MLP neurons of a small language model. Each row is named by its layer, matrix (up: input weights) and neuron, and shows model dimensions 256-383. Each number is 500 + 25 x the weight over its row's rms, rounded and kept within 0 to 999. Numbers have three digits each.
A block is one neuron, or neurons of one layer that tend to fire together. After each block is what it responds to, as a language model described it from the Wikipedia text at the highest values.

L3.up8:496495503517530530474512499539503512513539480517491500514492532510518524503510533513489502518514481486529471492516532523500496534493472448513474528475505504478497553516479492514490487482499530489505527511524530500520470457481507546462526518519537502496520476496509524481509507438426473496467499523460503474471497496497478528509477572531515506542519501460476512530500490515443541484498
L3.up121:477494549495481484483519543506500536472494472488443535521475493520496517442476515466535447525464490541530471472473472530512522517558509499487464503476479534476548538502477495534500513518468552490535502486515532520536495528462485522477521510528498497514521486525509520507488560485466501471499506521517517521495486500510520444463470509486496490493478475500501504550489475487510454480474
L3.up292:458488491488485492504465510549550485419488475499502517450480503541505475538480446509483469516510484483527493492529518509482537504520485477539499514506476556466513502515531493494555536450500482506518500512497525522495450488498526487511513501492497456455522480502506482517541507495504495498473513527464513468517509461444491509508562521490455490532504480501514493515519493522436487465510
L3.up356:496500529526463486508482525430509511518512486504490505495509494497492515479469579496544501548497507546492500480514485507477510521483459507530488493507506508441541494516501524485468520483539550554512486523494514533543519542491488550466495515531474565510482526497486508471486513477455507498499462472510491493504494494505475527519465521523534490495506464467492495500546512539461482508488
L3.up371:465492499509485455492500536495508466488512535501504547421442535472507522501504478493547541585492510479505465466555522513494511503472523510487472492511492539571465482476466514479483482512498499469489501525508491472534549476478495495501488482445526469510511485522443499517516485501538521498521493508495511493489467513539534497526468483478507506542474493464523505495512461481495488457517
L3.up400:466508496503525509518505499542517519478519487514537516531500492496497556486508460547524506516500456493532470477531491529490501497544504512533463503525517506493516507521515511498510496473483531479462500532479505498528494449504529561501481465502481498469526503540499521519490492467482497449494518504475515529454489511465493470463524505504456461510507469474491446490503517495505457520556
L3.up738:566507512487496507458521484429478504508541560513506502494511468452485519533510505502510527471506435465476482510496489518492583512543529505535498452486478502471500495499520505483536487497465495485501491539559505522484517525528499572521521520512555502486528502507489558475499570522512483478491529513490510460485484507531473449516481523503507518517493499480496505505478487484507565506507
L3.up764:480492521531508467510466482517509514528512512498485530503514511523491526501478497507497467540470509500543507538517522472476446513524489519539498485515518524504526509487465447493467507496477541489542522517492510520521433529509518545515515515513551462536483488511488487470537485491512498488511515531529477506443542503491496474538479473530495496483522499539510468524546464510492468498512
Responds to: Generic category nouns that end a noun phrase after proper-name or adjective modifiers, such as festival, magazine, Championship, platform, season.

L5.up215:470494471516512520501562476521507530495511527491517504488502497509565471433489517528508506529491480509510517555473459506522483498474516470522502489486470508528466517515508477523496537502500521521488528512489500492493484452417487498500462567503455507495534510564502477492504514528516533497509481475515509492509482520565505481468479446504518501506480522483488492519511523483508471490448
Responds to: Hyphens, spaces and opening quotes joining parts of a name or term, mostly in tables and lists, e.g. Marie-Anne, Al-Riyadh, Gil-galad, November 22.

L2.up168:508499516477553515511477517520453536474476478488500499520537485496495506489506514476527505488531491504459525474493521502535538459453472460505485520475497500531534499519514539449486497477537504532475527502511476508498539484477514476514483488492459548477525505507511478490485475473447492516521472480498497503482511508539493481535475536522522496480526516537482456445519454500492510489509
L2.up249:446553574526474521527484510489495485479495548508519496528457495480486501485520497513534474487489498470504515488482475474510506488507525508516535490519457483478495499530487485503543473500531437496499479528481508495479474510503465489514484508527510513482500535516528462487488509535521528545507500532458502507514483470558501499476487523509510539488493489491502497533472492542525496444543
L2.up325:470481502512474506494497518522520499505480492555494500456485517511527490474562539492496544502480498525464473471525490487515473465525514554471479531524512505491488493496532507466481508506484507485506488461492445460472529515496491528472481486458509518500516503511534482503457524492460528502464510508522497471545540532476468481528506543501513504530468499504520532481513528530528528498480
L2.up507:481508483506548473489495499479520499486462431490493478463562490459478486462518492512487489561498512523514521481506497483547513481455481462477454502520510513503487519518477513473455486523484492532525493530484460522498486543482506499550470499475525528499501482548488473522513477512506473544454504472487493518514502459527526476503493538503529481467487468483484510497538455475503495519510
L2.up535:537515535463484472501499511480493531499564472498530481457485510500495483477519485504508513521520505492486476482505490498525503494485483473467482492490465518524554521501516487495486522460497507489511528479491470524560478503491463508535518548502503527525509496527490502499529542484492515541503524539528490487512503492506495472507503479474515494499514458505506483459508480539500539544500
L2.up559:521514484487478488489504459502488494483448475533519485468510497455465505501448510540442474493536470518505522500460493495475471501512470499567457518519490493508501500499533530520511518498501513529504489485534508477468475448505506459505508551547487495506525500501472514502519548482503493521471499520417519487546511497521535517536458476562520503491492472487489545501515480492509491484511
L2.up727:502552503521500522479524513503533511534482477487502469462509494510494449484560495493466477516494509496509492507526486466484524475492521497500491473511509553508504518499509451464479524555518499475485520484504519502406523459499517496474499542541487550467486497520465492488513533478516500546532460515499522537539528491494513492520489481490491494464489435512498512520505478533468534531443
L2.up730:486494511487497528481514496487472491486462484496503501501489503449468489497541534438531502469516505474511522524507538436535489507527567506496502504512527478518459523510495482521491506518509500505517497494531504527461525432536551525485515497501500508474536475502489500495472516532469485530497479508479482531512480542548537507491504537498495488505498470498501495545499470508534496486472
Responds to: Full stops closing declarative sentences in encyclopedic prose, before a new sentence or paragraph, including after numbers ("height of 125 ft.") and occasional semicolons.

L5.up378:507498563512456503527506476506536515449521510505520535467495521512492495525506484530517462479513493472457430492509537453509504452510473513526454483515507506536517507514516479478514489546471550481494498539511503509507487468494505495492461510518507507489512460564531519516498507497536522490485493507498525475505480537495500502504508535515511510496494489533539481487511476518510497471503
Responds to: Tokens that close a descriptive noun phrase just before a specific name or place: "in/at/near" after nouns (school in Lahore), title nouns (show Countdown, guitarist Tommy), sentence-final periods.

L2.up190:477485520517520492471500470491504497489511513462500471535482527518471522493450518489474516498523454510513536484473457511485481479445519491552497483520472485488518503498537530514517538483514501489490466475511487468458500513518479521501474515483488533487524515521498496512506451489484478499488483542507486505504517510490458543466466485518517510526469518484479505549514513542544519494522
L2.up219:531471471493494513517451498457501525497534473511504521521444471541469525480517488544482511510510505503527470468562476470516474510538542521487493478502497466520500537502498500521496514535549535481460507466518515500494496474546520483483475478527524481512528506542500502472509521484495491509465468509514497473515482484472494531460523508521512452480484477523541496523506470497524518532523
L2.up223:524513507504477512513456507498503495522525533503523488533514497500513484518499486497531550544486508525529521494539501514509523506511522486491528467556533523515477484495510476487480504521474479486454465489524496536474493498521510484537493468487489479492508471487540506472510509547490476518450511504518522505480497479499504515442473518526526499482479508510503534497494512472546529525498
L2.up235:489477480481485535508533522492548493500489505483488465490490485493488540501478487503512499489466523502526482537493545539468480506519493480493461460472517570541510504481505495500486510482489531434495462484476505514510467507454538483508503476486488563525499499503523470469519481523476517436505486492516452494483466485483493537502534497479494520485501517505510524479493482541508518491475
L2.up246:514536522522554497508484502459537490494522507553482495490561473471467473520504543494482521476518529500530534500541506524487505481509502488459509463512502497496483529474473508552493504517556563479496506508480515506507452454467489458475467481492485525496512461537506500488468497512524508477511475476473532539455530449483468463491527505517492498481497515522510536515588554553529490514523
L2.up276:466489496519517493535497474479521498544499484513512512499547516484520498484518515473462538490500505512516496482500549541511531507539496475482511522533538506470530501474491463524479454493505468454520441520512510502511483493488485463469466489490503529531492529541517455491495511482461502512486478494481497484449489476483481522551525502517481511481467503515481521479484539521522483551524
L2.up282:499461496560504524504489494453482521489491531478569523501493495513490518456509494491442531472437541494516528492483483496455479523537498539489493536534484507494510515484475512527513511497534508467483510488544485532493473499465535530514492472456495497488504479509511505490468465492491478476477447520482529486508487498517497484491513557526485451525490497489507489480501506538503507503509
L2.up408:509463473497537539492502522497499555469511533507527525509487510506489482526491494525503559499471495505513536494492478500512521536503491490470488434447466464514493530497466514485474473494499527488509463485503513515489490478463485487467496523538507454496532476509522506481488526490520510498464498495500504539487497495483527526471515530495499508533478544517485507493488501511483485517496
Responds to: Sports vocabulary in sports articles and stat tables, such as pitch, League, scored, made appearances, footballer, tennis, roster.

L5.up376:468508532533535475471506522497489434476497507477475487532548496508489516462530529509483488502514529508495471502466488511502485519508485493524502506529449471455490521498536490508535475505464497497467506498498462504533486520481537509440485468522507510544526492576495486494517515471462498529501474513455483474496534471498479458514517477520517464509539509516507541507505491497502517484567
Responds to: Column headers, row labels and infobox field names in Wikipedia tables, before the value or next cell, such as Lost, Total votes, Running time, Density.

L5.up178:501513525470533479479493485506491465465458528432510483461486510505509474554509536478509535515457490495504493497520522458505531497476486482511519458493494505521534538521515469451476502510485527543475489503514510518503505511485498464493458499486521528504532458492494535507478513476496508486479517478504523525497461504489502506488524489508525479523500530500510549480510482499510467496544
Responds to: Head nouns right after "the" that open a set phrase needing a complement, such as age (of), form (of), idea (of), time (of), medal; also "as" in "described as".

L3.up46:577497492511518459501467475519540505476538481490464469501483494523469530497501505519480502478502515513522516464499493517471460499511519512514547554489519528456541537502525476496486490547537520505497508498488508484494510465469523527467453470467494484526504540471498538467497466476498518500507543497463513492481460483478518532487510504497516439517553496516474494494529510509420524501533
L3.up101:537511490482538464506483522501463498457487512494481487487554492485492546528526487552533473531548524502510468462515508481488529506537539535525476527497524520495477473535534497512513484488537470525479479484527491471524495486503495520444494480539520514500496455483515474516502481545514546489476469572481516439501492499500530477499497552476523503516497502533499522468524483528449513503474
L3.up319:487521490524470519473490477505574496543488482517551458523452465542529465484536497504525498510540489517480500506471496492433499526527485514547507503480462480487443492512539543520506503565498490521456522470518479481510514465511478509470498485531478503530516470487517502487488519526516478493450461481513508527512502549502483518466514527483484449539550442488475471445508482490505510493497
L3.up362:524471465527536489522482519508470465467507481529494484500500495520486490513488499516497536473478482522466527473483516515458470504492498506529476484497471460461458539529489506529519516541468553518507451479496492488503498533502500520571495508498501491495495469509532510509481488517504506529476519502522471495493533454495526522500497510486513478462489540503494538500525486452511532484476
L3.up416:511505428523515501506527500503491489498488504473499518482498476485463534442520466511533510528539540531490516481482518518482471481504519522543507467539480487513522564518522475520497538452492526490502470490484480501470507439529519511535487474494529504540502455468514494487434480516486489520444497512479545478511506472474501512496518497496550502501513515548478507487482486494535496489533
L3.up495:496504485506502495483481508482501442479497513519493470503456490494521525495478473531540496557510489516490509466497543495484527459494502453543500509469448475489469490516466504527493556539492502496484456477522474486532488437522565510455506494499469477509502484516487510500495514519537479550469484518451507505538484499506482512499520499473507469481527513531452544502478495475482524503489
L3.up617:494462487503498472466462562475490472494491537489517512480524491521494483488505487517445539536519505482484484459489465549444526459513495492483493468512515474530518476499537496499484440541533527481501485509541524537487515482491468497529481473498572554477511500491508487495490497444500470480519441516512474485514500484478525526474534485495508532530490529547484515489542487542535514489524
L3.up675:502491475502517536504469502468511438520499488481459506498480535489447580477514504546469481554517530507483463505534530523509483488489490510489490475473505469486481517532473475518536474517483473557486486509482484465494484496495501513481509520503469507464495490492507504511501534514539493529487476507495482532490488468504526518520531526501501475524481483525513507539499540486465497514459
Responds to: Start-of-line labels and headers in Wikipedia infoboxes, section headings and tables, such as Population, Senior career, Label, table separator rows.

L2.up66:457465461493515489469494537481482493440485494472497483507502548508489559519487478498510501503501539504525448424541545529552470503501493502516509490546498470501494446508495525523524532486442500498508486492546510471491481497494502457522492455496491538497488505475480475483549494491480517484510501448494512502497488488523502484480485521510499480471478513544444491514507514513472497507521
L2.up126:507506485521509475480454507546505451452514508522495506508458515541464505512517464557515512510524499498481533471534521498476493514514497489520513482470513481504448509480473531528561492500551536446505473468453530528542488492513474539506512496489449512516510484516511510479497516496489490482495478525496536505504537474488548495500507468494521437464544500486472513481536488502477444477527
L2.up175:438516445519478479476526555508463520455467436532511475496514500524503486492491513493515503504522473496521485471492444500468482501529494511471493488499493499535443448523500528533515534506503556501502502451513480515486484485479534489473498476490484534526494472456544521501494467535484518480453507527442493466513473497532487504525515535471512481519525449486481460537519489473527503515486
L2.up230:488495473507480486497523489490483544502489464472475530516533507524476498414444473548518522484516506499545502461503475505472540498472491506527480481497520522558511529472522470507496498502482517515499498491492530483506483486483453543542503524532496477442494451496540504492538508513466491485473520467483503510515453528495493515507483471541547445494502517491507529501489528540461490504513
L2.up263:495519525480465488475489499513469473504511486533470491520478531474461524541483495484555495483468515493530514449519548472449462568445537443496529495534454466507500510523509517542470535519503511477472464457486525475504490491491502523511513517552506532498509471502536517489480516492471508494479512506468527478482485481482511486479476498480498444508463498511535488506532512478498474469542
L2.up358:479472493495477487440508521487482527461509500512498492481528488457531467505511482509510547531523539493538539482527516529463471523504470469519465549492500506531472558485549486553513485498470528525467460491497490469457531461488499492498438499469510488521488510463502485515529501518483485515503500428509537459516524521476488549531505542515446512499497502482541455508519516509500502542512
L2.up366:469445515508477502510518478475479521533491488462429544532508532483491533505493504530522539521483509487505511528538495526505509506561531528480536467535484520498488480532518498518530493465490496517477460483496492476476484445451521498478479506486499511495461463497511473488478587477530508502488449468490531503477456490496532534507509518491471520529504498504559469489541515504508476495494
L2.up429:502478450516521463475520529478475433517501479536463492506462510493479529515491478541506518521501497478525508464516508454480512522528533499499471487511505458494507471537463493511477581475479465499479525482487463495464498451457510506464516501477515499563511470485503471523478528545487482520500496508508493498536496505508523477476555508468489494481533516501436487477503485490465501500521
Responds to: Label words in infobox fields, table headers and stat lists just before a colon or pipe, such as Time zone, Order, Peak position, Authority.

L5.up313:516501529565495463510493533508490513505497462492505521525550536487522520489461497485446535523477528525505508435457456511513467512493490552489473503465504506487486500490497497461515476506481506456491521519467498494551479498470542499482514485479529468484484478486520502465538508533513485522473458479480500492470503512520475472475502506508509511520481506458484520481515508528514509521537
Responds to: Tokens in sports results and statistics, peaking on in after a score (beating Morton 4–1 in the final), plus score digits and dashes.

L3.up138:469498534513511492491475512472475504490502468436527504457527492502516468530491537518493446537530503502457532473532505469501485470503460522549512468526475521470528521528500494473491493520488475476485501532475473527476531525497495540524462489479473529519519535492471481492503500485564457491501491530510527523516495561491521489494510542502489488493492447567494468461509471459507496520504
L3.up411:547541474498481523482480502493498521510496508489469496529499524478514512495516506546522492508520549474517524520530541517501473506518514490539463508545531532519462490513503486480517534507520490475543502478530506499559516526483524468459512503505469475521484456502560529508528515490528496504510480501490506502496479540478466506486467513492489472509474503493513521515481534497520520474472
L3.up514:482523472548487503551533515503514563494530478490523506506481491549537476479478529545485497477483473487487492490493477498493498519507568486485510477523459508493513491534518512502477496435499467496503495481513496502484483500500496507467484515489475495488527553497471531484554497489472498449454496491534504515514474512502471466544478510490512523494504500534512492495491475505505440503469
L3.up523:468480467515509508523496497479502515525464467490550502467482498482517497460482500507511508543480511471510499474470534533469463499480493503501501483490471490502543528487512532524470490482496520503478469514479547539510516524535514495461447565512452499506547525496508535452502461529544517526490463546482480519472450491476487469517485511481530500508520459502478506448528544521513462464494
L3.up588:513505466520533450530448510500476520490523495484523500489468529472460536486512544506497501510474512483473476464479485519481529454527489479500465500484497526523475481543545504529507514399517539532487474503478485479484527473489533454490491497438466523492494473488540527511534502511535497478520499528470484488522480525491515531509484521468475493499528499519489504476526517522525500463524
L3.up657:465488505483520498519531484484528511512490494474530544442478502531548498563528523486471493539488438454532489458506508481504485478508458503481488430494478475534507493511516526466478505456485525503488495524447491505486517552506458499472511494497433545500521466520487492475460503519499519503519492539522484513501473515508494470502449494535500470532517466491504505498515489530516476533484
L3.up752:503539505537484454519486515498507486511484453521469441494525502526518532481527549450522490566481464513492517501515461481508502474502450508515510495561507486533489499488537506544526497451480507502506523520516493520455545467466454447486551535481511499487500497497526482504510512514484483495494488472486528467495536447527471468522509492477426521514529441489511489489487502494481500491498
L3.up759:511471514492485493478501482504520494496494584488497446459494508487516500472550477524499492515526492509524451504521551500504486509518506482518460500502520482489507498537462457450483507507491481533481533498447483452492492488474499547478436491479477515496485515502501522529493476483487464519481515486499498514523486536501472527491478489496498474551505510545534472521524488487454472495449
Responds to: Periods, mostly decimal points inside numbers or full stops ending factual sentences, as in 726.7, 1.43 sqmi, "all land." in census geography text.

L2.up34:495443545528484487488482496515529522524489480523531519475484519498447548442464489526490501482518457496524484505520583553506508503470492522434480495481516477478508538476486474521496427472529504520513526530530469502500477482497470478496474519525532489494528520470486526495534497495505529517490521524514504488457469470516487479513528496510504528498494502489525529502530484501455513465505
L2.up41:489502547457504458498480472506509509414507500514528504489507491519502532477525541528491477561496481497520489515491549503483486524516516503484522486520488515525522535499491457506449473520489498493523544522511544495514509550489505495498493528511534537517519543512474495502529502499503553476487504477473486531515514568470462541481543532471473523510483481485471538498516535513446511538502
L2.up45:424529514500514458463462507511541495481506474481534516509467514511495507515504478521507485490487464513542490512497559507484497477525513502487479497463511535526541513489545462461523535506495519498496503500486561527564507527467491496499497492514529518487489518479518487481540472489463522481494506484502540513507488511517485505518495501501475490487522474466505527553488478511534496506540
L2.up222:528511499493538499511435481524553523477490518497503509475512520524478494492489476486547495571519448488522462494512489521527520522512507499505491499503478545481486548493475491487525516513502490521515512511522555552520466524477506498527499482513543507497493458482491474476466474467484508524483491469478521532483488464472462497458509465502499478510499453488503500527475481554485510465549
L2.up277:501497525498521543479507524528499500486527510530534513476520495528544491531475500505511552552501477511504467535510489484521495526469512500482503466485515541497526510526520521448467529474505490529522533485478557498496502512498504498538511516489481517462508494440501487449493479467496515485491483473501504516487468485518482514524532509485508481498516533489506477496494489497501571532522
L2.up561:476505544538512504513514465483552469516487499487507470505507492484512491487525495473453541529483523514532484498500535488502522501467475501467506493490447522510532508499460480502544508540498515528485486499544488545510484522484524488492500501553547491496507499484486562491459494503481515488505526478463523531464532535520501539490547517485530472474475464491478452504535491483496492509516
L2.up581:482514485485489510517493489499517472487495485479455493477508572476474540479516466482550507535462492502543475522491538498491530521498497525424498493517520532471520525490478531496489531485499508490489492497525495488457444502473487543513475493498507541520507508471500491500533526512530523472474475559484484530470482522526513482515463486517518555498507453497484487524526469524493485481484
L2.up751:506507546503506499454498486517519481482501509481554523479513520489482507507444497520503482562560506518514473498509501529490529510523482494542502485509514535484537510520524505499508525546491491469538544522522524508515454471476482497483503526493543503481483524473469502476502485468466469492460504495475470502527547442498522509527525479532499501517487446481478500516483456504444495467525
Responds to: Generic nouns for an organization, place, vehicle or work (ship, club, game, Stadium, temple), often after "the" and before "'s" or plural -s.

L2.up63:487482450503493494510513485488483519462464511507454514478509464493521515482490510497482526491517463493466512494511503496484521523500459502501487516494457487563514511478495469517473495504508495474538529522529490505468515492455531477494486499527490501510484532506495516513499459483523518473519455504520478447526520491499511507488484519519480493518510537524497482494498484522514504486486
L2.up120:509501443501491524526450491500532544507511458548529503528489516502506481483516473473462526528478502501460560480510474480494497520477522494510520500506500535431488500469461456543496502486482487479493508470538544493486474501487503474487462465491477510506508490530531524490501511525520520438478496492471492541484522503489505510476532504469509512510524497486496513458535509520512514475535
L2.up142:489483492539508498496446486476538512537486460548499517525489536526538484488514479458472511477507487528504509481486529516474456518523519442517484503475485469511526466486512459509520450434468494526517521482518497465488518508494527494490505480525497503563502504505528479526498450498476478488484486507459506535500526466511507521522518503448478531538467470487457524505508470510555513519522
L2.up518:496506486519517484494508560517496457463506454512509529491488508469503503488441519453515501529500476486520465481486449511451491529499507473528490517493512524501506506522512485474532481536486489475478477484452436498494473488508538501476526543536503490495543497477482512468469503483489521489521459474488503506498515502507517493507528468505519482519519529485533545499517516562503502466508
L2.up584:476522505489502536552480561534500492502509487520454519515460501489505537476490503468500483512488502504536498494496533495463450501527498447496474478501523478498471491485537512507501550507495487531480475522503487467491504493517537506449458508492507487545479499524514496519461498484487494526447505531507556529498510485493522478499501545502483494463509491508492501521498486493480520492537
L2.up646:516512455537479462523469473499475561453456481474497522469508540506502516518505523479503565491545503540496523503512503507495505506506514478480523487432476473500510535531507487520492495459481501478487508484517512528487538500494488544490529504499488520518514569515490541520497475513500529473508489483477524485496463508459527506519466541495480471533483493499501491492509461529518498462491
L2.up676:504497466519472503545471527491513517457494457470472469489470459524516538501469497444468521483483488510523494454511463506485536479473498531488470502513531505521529486491534511513504522495520455471499519524529490501493465524525500508502546524539479541528481493487475562461514490477516488485499461462492494520516510518503528510476474505460479481476484502515505488509460491486489496494520
L2.up748:487531516516483473507524508478500502510497483466512493524481474525504505485498505468498504496502487520518533481532467494466523514490482461528419494492497462497505526513508476511501532520482509469452497516478508556462522507463544504461497475547501472498543478515535501482510529487502478537536504496497514425516496485525488523519518508520527462469496495504474519451469514450513547532445
Responds to: Hyphens, en/em dashes and plus/minus signs in tables and lists: empty-cell dashes (| – |), year or score ranges (2019–20), list bullets after line breaks, signed numbers (+10, −13).

L3.up73:464491509486539539507511515503508517474537509562492470500509497482461503455520523517550521497524521541487491483530484502528484495553470464509467507540514493459467495467503523482488496485506492485506489485517473474497531497520551536519513471490487507520507489510479533533518534490474497471480506469491512477489533466533462436482516506446482494577510507438529494464523480485541488538461
L3.up82:489499523492510469503507501466465533495494519534482480514484501550470555508475472543495506451471511494483511479489498516475474490493520491503519461525502498564439502475504485551529489511568544490569462500460505518439496519495528507496491504516499509477495458515488512539514475474534525503494503509451547507503493545457486532506501481462530501530463467505539492495555448519466536534533
L3.up312:474475526512476446500495494495542518530484486506509525534466484501494488482493470502506528467503468523539529481541502503476510523482475517533511485504482501478465548482491489495527488526470507464475513475521463502493475465496515501517483439512491449485488490536474489491526535514475515486492488479491503485522475500482541491536552519538508520483537475506516538474548514456542504553440
L3.up347:450505512484537475510506513479532532474479496518507530511489538476567514505465486490503510522482527516525468481485483467499527517498490510507515528462491442554513527533559483474494493502526474455489498506491527469563472490472491493491499504474506508509526528453493518503489530466478509470514512460501480490487486480457486489469506486519522539492453525526535504527504456516476527496511
L3.up485:519500544520544495519446475479492454500519485491473479542515481491497571468520470531487498554506536502506518528506527522478485479474482468508532477523476480447477492492458454456530472462506501504481493476508523547469478493499533518475493507501476510491507487511523507510510499511487544520464497469555496504492532562486503474468478532485473493510494483506545510488507514486526550482493
L3.up531:477500470503516467492506521459565532490528534459519505542511521532516509503528485517494543490471492451486564504508494526489535470493498556497450537489485471498500505477501505443498524531500493481455494501523459517497539494488500501515482482477485490534502491514441546489470491481483523475500528515512494482490524512485504465500504481498518521489463504482510509488523487501499502509513
L3.up650:461496541500412474460522548490469531481508516483466511501514525481509487522491526534491516538505470457517522507525523502538520475519492482459529489507515558471513499533497538518484476469529535498514517521513469502502516485527504529521492495518526488543473541462468467495498492500490484497474500471480491513472495406469505510545494502501517486516534495497496458518514516494549518542455
L3.up699:534456471486539482548490487472478501542501478442518536479511511523511493519508504475520495507494517520528494518484484510489492513469464531526533458543469484451560513500504518473478502488429516475519494514526508500514520510509473511515524491540486481469485499475494507485519494510530535482526515484484480510519541518518555463492501524526476459515503544492510509484513505511493504475523
Responds to: Tokens naming a league, division, round or tier in sports season articles and tables, e.g. Europa League, Third Division, Conference Premier, first qualifying round, All-NBA First Team; weaker hits on scattered word pieces elsewhere.

L3.up109:485536509491493510524524470528551550484510487534474529528499457522450438467497481519507498516487490530481509511498517524494555500528491526521497465494469454489477504485504494504489472520489474509473525471520502515466521470491458529529496506480503526461496540536540484505437444495494493509471495515506489485523518512507493469515524496523532495535512476518504520486492503481515439521501
L3.up190:506523476512478490508508503470532558517512465481502540467504472483503532488473521482472487482515485492474507499549490521444480498511479489455527500470493478517546486505502510505449509478443505492489549508562501518540517534514502503472498521496535501487484524496504486479500492528450499490515501488516492470495474476524480509467446478419477496528532514490508508520515485449519473498498
L3.up238:500497489497490486476495482481504517468559454507531508464502471465491490492535539514446479490508502491497536494526505449501473495522462456487488522451517503500502478501549512474522514506448517516546514488490525522510526504469498488498479513483498492420508550538519529553470487539478521482469488534523518515452513557515485501481492511508551504544490476498491507503510522535521481494505
L3.up253:472525498457452499522511511523500554474549497512436496543498498480530556504479494435513509481499515490500488512529523495511519513469466462485491493520507493485511479507457559497495466491548472484512515490543561481457518491532458518494508520548525519532522508542501498488492478455487528492501496466510515515507499489514450507484477497462496508477472534561499492532516506482485477494476
L3.up444:509488469467479548495489510500513548523500508468488493468513468538503511528492498482505539503503498500516498505542524512473456483516424530473480486438520456501498496493498508493492526488570520528474518473518479539512484430492517524498466497520510537533517545502513482483497501555469473503492474490524496508522428476537487495479541517533511476488472463541470495488488490493500487450513
L3.up484:528502506521495501490445520494519507483528498526500526484527489546534517477528476505525535528519478526484563484514501465508468512549502550452459473549476555536529494500524518460444487486475459504490529494503463540447495516518494508470437488487509500474507525498500493507512476520457496478500511486481510478490499503514501489484496581483502535491540476507472498547486497497497476486523
L3.up632:485503491511494523483482493486521494507556471505465544498479470516486474475489504493508511537470507538515511531537503484480496492524440506494492517537525458534498476522502489504480539471485459501529534540554528531510498478489513486511439512477471485459517491504520505497501491490493508506472449494494496511485486510503474486487481486496506509474474582498486540475504501521544474508533
L3.up643:474529497512508462502502462451521498448482459477541474530510470478503516472482455490483480500500510486506503520530532463524518522470534477476502494479499490484510544531490493511479505545502465435492454494537490513483500526487503490501484522540483510473479451501518520498489507515466457486535542482523525534507554538488495483520455500499530507503487533538509514509478462469552509469466
Responds to: Hyphens inside hyphenated compounds, names and codes, such as Akufo-Addo, Scotch-Irish, Middle-earth, GPL-3.0 and digit-digit ranges.